MLP neurons of a small language model. Each row is named by its layer, matrix (up: input weights; down: output weights) and neuron, and shows model dimensions 48-111. Each number is 128 + 32 x the weight over its row's rms, rounded and kept within 0 to 255.
After each neuron's rows, "fires after" lists the tokens most often just before its 100 highest values on Wikipedia text that the model never trained on; "fires before" lists the tokens most often just after its 100 highest values on Wikipedia text that the model never trained on.

L7.up566 [132 128 136 151 144 113 137 119  75 146 113  89 137  70 131  76  83 136 111 113 142 165 155 106 159 128  74 165 212 136 166 194 170 125 153 173 168 135 136 177 167 175 142 162 160 112 117 164 130 172 155 151 118 160 120  92  96 138 140  77 166 135 169 159]
L7.down566 [ 96 106 124 160 159  99  97 164 101 139 140  79  88 114 152  92 154 129 138 109 140 110 166 193 211 162  96 151 176  84 111  95 201 124 140  98 176 186 132 149 103 117  81 154 112 133 163 166 134  61 164 148 146 149 110  95  80 118 141 124 121  83 126 135]
fires after: "0", "7", "5", "9", "6", "8"
fires before: "1", "2", " ", "3"

L6.up125 [ 91 152  93 123  95 104 152 130 139  81 183 111 183 116 139 153  96 165 175 126 104 143 110 135 104 131 138 158 115 127 104 186 129 129 120 133 204 165 187 137 190 193 123 168  98 107 120 168 165 158 112 150  96 106 127 118 114 155 113  79 135 173 150 116]
L6.down125 [148 142 175 153  88 137 138 116 161  84 119  81 132 156 131  98 109 112 141 100 128 120 132 103  79 117 155 139 101  31 109 150  74 139 111 110 149 140 106 104 107 124  71 156  65 162 108 114 157  93  99 170 136 211  99 111 113 110 139 165 104  85 124 164]
fires after: "0", "1", "2", "8", "4", "5"
fires before: " |", ";"

L15.up283 [151 112 121 105 120 125 136 128 132  98 105 153 174  91 165 120 104 118 179 123 174 141 182 129 112 122 104 140 130 161 101 162 163 126 143  98 112 119 155 114 127  54 125 177 107 114 113 167 171 121 156 184 121 125 129 142 147 101  88  57 134  91  87 106]
L15.down283 [ 64 119 200  82 158  87 162 128  87 139 132 194 104 114 150  97 100 137 121 117 100 176 151  77 107 102 142 153 133 132 117 132 137 125 156 128  78  81 141 126  99 155  86 121 184  97 154 159 163 124 101 154 130 124 123 139  90 139  87 171 157 108 152 171]
fires after: "–", "0", "9", "é", "8"
fires before: "0", "2", "9", "4"

L11.up114 [130 138 116  45  93 144 115 134 119 146 150 138 128  53 131 141 173  90 108 116 133 155  79 102 162  72 152 134  89 125 149 130 188  86 197 207 128 138 124 133  80 113 115 114 192 126 142 106 141 100 120 154 117 124 155 132 108 106  51 164 129 177 146 112]
L11.down114 [116 102 106 160 158 145  84 100 116 142 173 126 181 114 170  90 107 179 136 116 113 123 184 128 128 155 104 121 130 146 115 113 109 128  46 141  91 100 208  58 126  74 126 148 152 147 148 146 102 154 116 112 150 156 143 174 186  81 163 160 153 113 114 118]
fires after: " ", "-", "–"
fires before: "0", "9", "5", "8"

L13.up134 [124 117  97  98 104 177  92 155 123 176  98 116 181 108 129  85  98  85 134 148 181 155  95 107 104 170 118 138  93 120  94 104 162 126 191 114 130 183 134 127 162 114 143 123 155 109 125 140 140 110 147 187 105 109  94 135 121  91 118 152 126 130 135  85]
L13.down134 [111  93 107 104 116 125 202  88  89  94 106 162  86 107 114 123 134 173  71  74 114 106 141 131 152 123 160 179  98 137 105 128 136 108 101 134 104 136  91 126 137  70 175 139 119 139 132  76 128 100 145 114  91 133 157 132 136  94 140  94 130 129 137 175]
fires after: "1", "2", "–", "0", " and", "9"
fires before: "0", "1", "9", "2", "6", "8"

L7.up40 [107 171  89 149 116 125 157 153 140 123 136 136 155  49 111 104 119 142 152 117 139 159 183  72 201 163 174 181 127 163 137 119 189 161  76 124 136 193 112 182 173 139 108 182 114 163 154 172 120 172 109 187  88 115 150  57 125  96 131  93 105 105 138 131]
L7.down40 [136 151 159 161 135 107  90 128 198 104 142  73 133 123 109  74 102 149 153 125 106 156  87 139  87 153 122 162 156  99 120 205 104 102  92 155 103  86 137 194 161  65 139 151  61 201 173 156 113 143 102 145  68 173 121 146  34  71 154 143 112 118 116  77]
fires after: "1", "0", "5", "2", "6", "8"
fires before: "1", "2", "5"

L14.up370 [140 129  96 100 116 116 165 150  93 120 119 164 161  96 151 127  94  95 118 177 113 185  98 162 183 211 103 107 182 191 136 157 156 123 149 147 148 133 187 158 139 172 125 170 150  89 169 188 113 172 139 162 125 114  70 134 115  69 118 130 118  94 112 114]
L14.down370 [ 76 172 106 128 117  95 151 131 124 141 147 124 126 173 116  70 188  77 104 144 113 182 138 138  81 237 151 137 137 125 131 109  80 118 121  56 147 132 131 168 135 129  89 167 205 191 166 177 129 117 115  90 126 108  87 180 132 108 157 160 107 114 151 103]
fires after: " ", "2", "–", " ("
fires before: "0", "1", "2"

L8.up901 [115 130 138 112  87 135  95 133 107 133 130 127 163  63 129 140 103 148 140 179 155 161 120 129 171 138  74 179 172 136 128 124 172 101 110  81 134 138  91 177 132 129 146 163 119 155 145 156 139  80 137 212 154  90 136  70 110 135  61  87 143 133  33  92]
L8.down901 [ 61 193 139 149 149 102 113 151  70 116 165 113 149 113 116 118 151 109 122 109 125 181  88 146  93 165 146 173  77 177  93 124 134 167 123 115 130 142 101 107 114 122 149 114 123 131 132  77 204 103 145  58  92 149  94 155  74 108 193 129 153 110 115  42]
fires after: "1", "2", "0"
fires before: "8", "1", "2", "7", "5"

L7.up201 [ 72  89 142 147 151 111 106 141  91 128  87 155 150 155 177 220  75 130 164  70 131 158 176 122 129 102  74 169  94 120 151 141 147 191 176 171 135 144  95 152 153  72 128 155 115 194  60 162 159 133 118 143 145 134 151 175  75 115 124 158 134 133 139 191]
L7.down201 [126 151 135 117 169 184 136 130  92 104  99 130 232 142 157 162 173 123 207 125 130 160 139  76 128  91  78 136 161 146 124 122  98 159 170  79 122 100  97 109 146 133 108 169 174  71 107 139 120 164 152 141  83 123  96 138  92  64 120  93 154 136 194 118]
fires after: "|", " |", " ", "-", " –", " Gold"
fires before: " |", " medal", " –", " place", ":"

L14.up526 [102 123 139 104 136 137 119 116 155 113 145 119 114  76 128 152  58 141 158 125 164 177 180 120 142 126 114 137  98 132 103 117 100 134 165 126 140 133 130 134 155 143 173  39 127 116 118 142 133 126 142 135  87  70 120 142 121 137  83 123 110 128 105 171]
L14.down526 [113 192 121 132 149  65 121 107 132 120 102  85 194 124 136  99 117 140 162  30 117  93 157 172 125  72 123  90 137 165 132 124 126 159 106  82 109 111 158 148 116  93 135 184 156 125 147 112 230 131  87 101  93 109 150 129 152 114 170 193 121  84  86 115]
fires after: "1", "2", "9", "–", " "
fires before: "9", "0", "1", "6", "2", "8"

L15.up592 [ 62 138  77  99 148 124  94 139 115 172 141  98 182 144 113 132  96  83 127  90 148 149 150 119 147 117  77  73 165 119  86 151 110 104 156 140  87 105 152 115 138 122 126 131 163 128 127 105 186 125 127 167 128 120 103 121 111 109  84 115 158 117 145 123]
L15.down592 [152 191 134 184 127 135 111  60  94 191  95 127 135 145  78 107 142  85 115  72 107  98 159 131 145 140 110 133 134 148 129 145  91 115 174 123  98 109 123 131  78 102 175 151 137 110 142 133 164 126 173 172 130 173 155 133 111  75 118 149 129 114  87  40]
fires after: " =", "\n"
fires before: "\n"

L8.up998 [144 135 109 169  92  86 161 147 144 189 141 139 173  73 132  95 169 124  74 171 134 200 136 122 103 150 190 129 146 188 134 158 172  97 196 142 148 163 152 135 150  83 142  93 168  89 164 137 152 148 129 138 126  82 112  94 150  84 138 120  75 129 155 112]
L8.down998 [154 147 147 161  79 111 120 111 117 127 186  84 171  85 125 165  93 158  92 134 126 112 149  92 102 185 116 108 124 160 138 146 178 169 105 123 157  76  74 186 121 116 140 108 156 131 137  98 117 200 152  95 163  96  92 136 162  85 111 109 147 135 126  68]
fires after: "2"
fires before: "1", "0", "2"

L14.up148 [105 159 128 100 174  71 145 130  72 155 110 113 126 104 194  96 168 134  52 179 167 170 197 132 173 109  87 165 131 189  87 136 159 179 177  53 174 154 129 136 181 140 143 156 132 147 148 135 154 126 169 160 136 112 177 104 143 138 141 133 154  66 108 115]
L14.down148 [ 92 131 144 128  82 114 126 127 112  90 111  93  92  93  70  87 139 134 154 144 110 133 108  94 129 193 145 102 138 126 134 120 104  91  99 139 126 119  96 195 185  77 146 118 120 133 112 117 127 106 140  77 121  78 165 187 157 153 188 177 135 165 119  54]
fires after: "2", "0", "3"
fires before: "0", "1", "2", "."

L13.up1004 [129 128 157 168  94 101 163  62 146 176 105 104 172  85 145  90 134 203  76  94 151 129 143 116 121 153  74 164 124 110 102 142 153 144 102 133 162 184 166 156 182 153 118 134 102 151 115 185 140 182 128 145  63 160 153 110 156 117 125  81 190  92 163 214]
L13.down1004 [ 91  76 125 118 150 162 119 170  38 108 155 164 121 100 168 214 178 107 165 113 166 125 110 168 133 118 127  54 124 133  99 131 146 126 114 128 109 123 126 126 106  67 118 142 144 115 129  97 167 115  81 142 150 147 131 117 136 164  30 128 131 151  95 154]
fires after: "2", "8", "6", "0", "3", "1"
fires before: " ", "1", "2"

L15.up623 [ 67 154 134 150 162  78 164 143 104 164 168  95 125  51 142  84 110 140 147 167 165 184 185 138 108 134 123 183 120 119 162 117 146 139 123 115 114 136 106 114 208  92  75 167 140  99 144 120 153  95 133 193 102 142  96 153 140  61 179  77 145 121 140  98]
L15.down623 [103 148 158 145  73  68 139 129 110 111  87 114 146  86 124 151  84  85 140  84  69 135 144 133 163 135 130 137 114 137 133 183  89 145 107 134 103 126 133 107 108  94 119 147 137  78 135  97 224 115 174 149  84  93 179 173 129 122 121 185 149  73 144 201]
fires after: "0"
fires before: "0", "1", "2", "3", "4", "6"

L8.up62 [106  89  82  87  86  62  87 139 162 107  95 156 122  91 150 159 141 115 139 122 143 170 133 125 126 154 115  76 180 182 174 121 144 136 178 203 167 146 157 135 146  76  96  96 129 106 130 193 143  88 143 159  94  84 137 162 100 101 178 152 110 126 150 170]
L8.down62 [131 135 133 127 122 173 122 153 212 125 129  95 111 140 148 118 150 146 164  66 109  94 112 101 126  89 122 106 121 132 118 185  88 176 125  96 190 125 150 121 180 189 118  93 148 140 171 127  89 168 150 119 142 100 117 174 118 122 138 126 101 122 118 125]
fires after: " |", "|", "-", " Total", "---|---|---|---|"
fires before: " |", ":", "\n", "s", " length"

L6.up589 [119 124  99 135 159  90 202 146 100 115 125 155  83  26 113 117  91 144 128 136 158 130 139 135 180 116 170 146 152 155 125 102 109 171  67 129 178 173 129 143 208 129 123 140 136 152 106 154 150 209 137 146 107 139 158 138 147 124 149 120 127 192 111 132]
L6.down589 [177 151 141 195  81 130  84  84 123  91 144  82 127  79 169 107 114 162 133 142  95 128 100 109 149 146 103 153 104 117 139 159 157 112 131 110 121  88 158 135 134  79 160  99 117 255 109 129 125  82 114 160 166 146 111  75 114 167 135 115 121 102 152 151]
fires after: "0", "1", "2", "4", "8", "6"
fires before: " |", ";", "%", "▲"

L9.up589 [129 121 116 100  77 139 128  92 106 191 165 134 178 117 150 109 107 149 143 113 134 145 167 135 128 134 108 130 145  85  68 123 144 161 139 160 134 110 183 100 146 108 145 157  80 140 133 102 146 200 108 117 117 113  91 100 117 114  88  97 198 102 130 132]
L9.down589 [145 192  99 116 134 124 138  80 129 167 175 130 179 143  92 178 153 128 119  60 114 118 192 154 124 132  83 156  88 117 107 180 144 169 118 100 127 137 176 101 134 183 112 123 166 137  61 123 146 127 173 149 169  86 123 144 166 127 127 134 173  83  81 145]
fires after: " =", "\n", ")"
fires before: "\n", "American"

L8.up4 [141 133 122  73 146 121 111 144 126 150 159 143 132 162 143 134 102  79 104 128 149 119 107 128 124 139 149  97 133 115 185 123  82  85 201 131 115  92 114  75  74 127 131 123 189 122 200  85 130  71 114 120 113  90 119 129 151 105 131 165 122 163 115 167]
L8.down4 [104 129 116 133 166 120  93  90 113 164 119  88 174 170 102  90  71 114 181 144 123 145 133 129 125 147  98 120 213 121 130 110 158 148 101  91 166 114 176 140 140  45 119 109 156 136 124 106 117 102 105  75 156 164 166 150 130 124 170 170 126 127 116 115]
fires after: " "
fires before: "9", "8", "0"